config.yaml
positions: "rope"
parallel_block: false
init_std_down: 0.00325
optimizer: "cautious_adamw"
beta1: 0.95
lr_head: 0.0118
batch_tokens: 131072
MLP neurons of a small language model. Each row is named by its layer, matrix (up: input weights) and neuron, and shows model dimensions 128-191. Each number is 200 + 40 x the weight over its row's rms, rounded and kept within 0 to 999.
After each neuron's rows, "fires on" lists the tokens most often at its 100 highest values on Wikipedia text that the model never trained on.

L23.up402,178,205,156,201,163,166,184,210,197,179,176,131,147,211,313,171,131,214,303,169,213,224,203,249,162,185,217,221,124,183,181,148,206,273,192,224,211,186,166,198,191,217,243,211,88,141,285,244,227,273,226,184,208,268,185,196,245,243,210,207,205,192,142,221
fires on: " 19", "le", " 18", " 17"

L10.up252,234,268,235,194,196,147,229,186,227,118,175,223,244,215,214,134,267,199,150,262,198,278,150,234,209,237,263,288,267,187,189,203,267,237,161,186,148,255,180,176,229,102,237,187,183,229,137,302,177,176,180,211,154,188,216,234,192,121,169,238,256,210,221,221
fires on: "s", "ro", "d", "th", "no", "ing"

L23.up620,142,213,218,222,148,186,227,184,165,195,190,220,201,150,210,197,221,235,304,200,241,222,210,276,233,126,212,244,204,253,157,221,158,213,220,156,160,232,210,209,195,224,135,191,227,233,173,251,170,274,264,171,201,213,177,223,172,187,148,194,237,237,230,202
fires on: "|", "–", "or", "ur", "ic", "g"

L3.up292,179,210,212,126,175,234,201,189,222,207,151,121,229,243,214,155,253,216,211,169,171,233,201,249,242,149,201,265,204,154,230,224,194,179,157,138,233,169,168,174,212,242,292,246,225,247,175,229,233,145,263,228,194,235,151,194,171,203,243,193,227,241,181,72
fires on: "il", "al", "le", "y", "el", "s"

L3.up676,225,201,207,196,253,189,248,183,132,165,195,202,188,220,200,200,238,145,184,207,277,194,205,237,194,245,180,132,132,225,228,154,180,176,198,182,236,223,158,148,158,103,265,246,150,113,173,221,198,240,258,207,209,215,100,217,213,218,162,218,143,158,213,158
fires on: "ed", "lan", "la", "er", "me"

L5.up674,210,162,206,164,196,210,241,188,154,231,182,176,212,211,226,178,256,194,210,216,258,198,186,235,212,146,174,191,135,220,232,189,238,200,203,211,294,213,143,191,203,168,281,191,185,155,216,178,209,286,158,195,215,254,181,156,293,215,176,210,238,189,147,224
fires on: "s", "u", "in", "ed", "er"

L5.up443,209,201,165,152,155,202,251,216,240,173,106,183,164,195,143,252,213,197,228,238,284,207,181,173,182,248,190,219,205,183,182,227,223,165,196,195,204,220,121,212,171,166,180,236,135,217,235,233,232,184,211,236,189,186,106,197,144,265,201,245,166,245,173,116
fires on: "n", "age", "ine", " long", "y", "man"

L8.up762,194,171,166,222,175,109,215,136,179,144,204,170,247,157,198,150,201,196,216,276,166,205,169,185,244,204,273,245,214,166,203,221,212,215,124,187,213,186,169,211,194,159,221,205,169,184,169,267,203,205,181,155,208,240,174,196,237,145,290,220,223,174,268,187
fires on: "et", "s", "t", "ak", "k", "th"

L23.up332,225,246,197,213,189,223,247,153,217,175,188,166,153,178,249,269,186,186,289,183,202,245,131,204,144,227,272,230,163,150,121,103,227,242,162,191,215,245,173,207,221,223,268,224,124,144,236,209,209,195,223,176,124,263,185,224,193,265,211,155,218,178,273,159
fires on: " 19", "20", " (19", " 18", "19"

L3.up520,184,218,199,175,137,195,236,184,237,138,199,136,156,194,231,194,238,297,322,251,245,163,228,211,288,221,205,239,135,220,162,242,169,222,274,242,184,197,156,170,174,213,226,193,187,194,165,261,244,250,243,213,181,131,172,236,225,183,134,231,256,218,196,236
fires on: "ist", "ic", "ry", "ur", "in", "u"

L11.up216,209,260,172,179,152,197,200,180,211,228,143,209,188,250,167,156,262,233,237,198,251,262,121,245,149,194,156,149,180,198,219,227,282,162,180,195,224,168,145,256,248,238,226,203,226,186,285,192,202,287,239,183,222,195,188,162,138,226,110,147,302,249,170,130
fires on: "g", "il", "ic", "ly", "s", "ver"

L10.up425,216,180,229,139,170,156,183,209,256,172,143,176,164,171,210,148,264,231,253,225,194,286,173,231,194,142,156,282,212,209,199,201,241,207,187,176,224,219,162,196,195,211,243,300,216,144,223,204,168,241,227,237,212,161,151,219,118,260,187,227,261,237,121,75
fires on: " some", "n", " two", "y", " All"

L10.up72,222,218,212,190,126,207,149,136,200,148,182,198,151,157,196,263,267,218,254,236,172,233,184,155,204,150,181,201,133,190,248,203,175,221,323,185,199,205,138,164,201,193,233,298,196,182,218,212,170,265,289,198,167,152,147,250,223,173,192,192,171,210,269,199
fires on: "er", "oc", "ic", "ta", "lic", "ur"

L8.up57,182,239,254,133,209,220,231,237,243,192,143,182,193,184,208,152,301,169,230,236,199,216,167,244,134,194,176,224,210,183,171,253,261,190,217,160,194,158,185,213,187,150,290,233,228,149,223,236,207,186,259,246,217,200,170,224,179,144,135,200,222,281,196,115
fires on: "s", "n", "ed", "ic", " original", "al"

L17.up562,220,184,192,184,247,172,164,269,245,200,101,139,239,242,142,232,229,277,171,250,234,203,250,238,247,179,192,160,158,194,134,206,234,272,223,144,220,206,204,166,213,196,166,246,242,216,236,270,203,152,186,214,198,259,172,213,167,187,201,249,228,249,162,154
fires on: "H", "ol", "om", "min", "il", "lo"

L3.up392,237,227,198,189,239,86,259,197,263,276,231,192,203,195,183,199,214,230,232,204,270,284,196,199,274,148,270,247,148,166,240,262,195,233,190,127,280,260,206,182,193,230,178,167,169,167,219,186,161,186,273,175,156,188,183,170,170,152,192,184,273,255,243,171
fires on: "um", "ity", "ion", "ities", "nd", "ent"

L17.up442,175,196,220,180,183,219,179,258,172,216,111,135,236,200,196,221,196,191,246,204,264,219,174,208,184,57,210,157,176,150,185,125,146,245,236,214,207,229,201,248,217,191,191,219,173,160,239,229,241,213,164,163,173,289,230,238,221,258,230,197,184,174,175,195
fires on: "le", "qua", " 19", "er"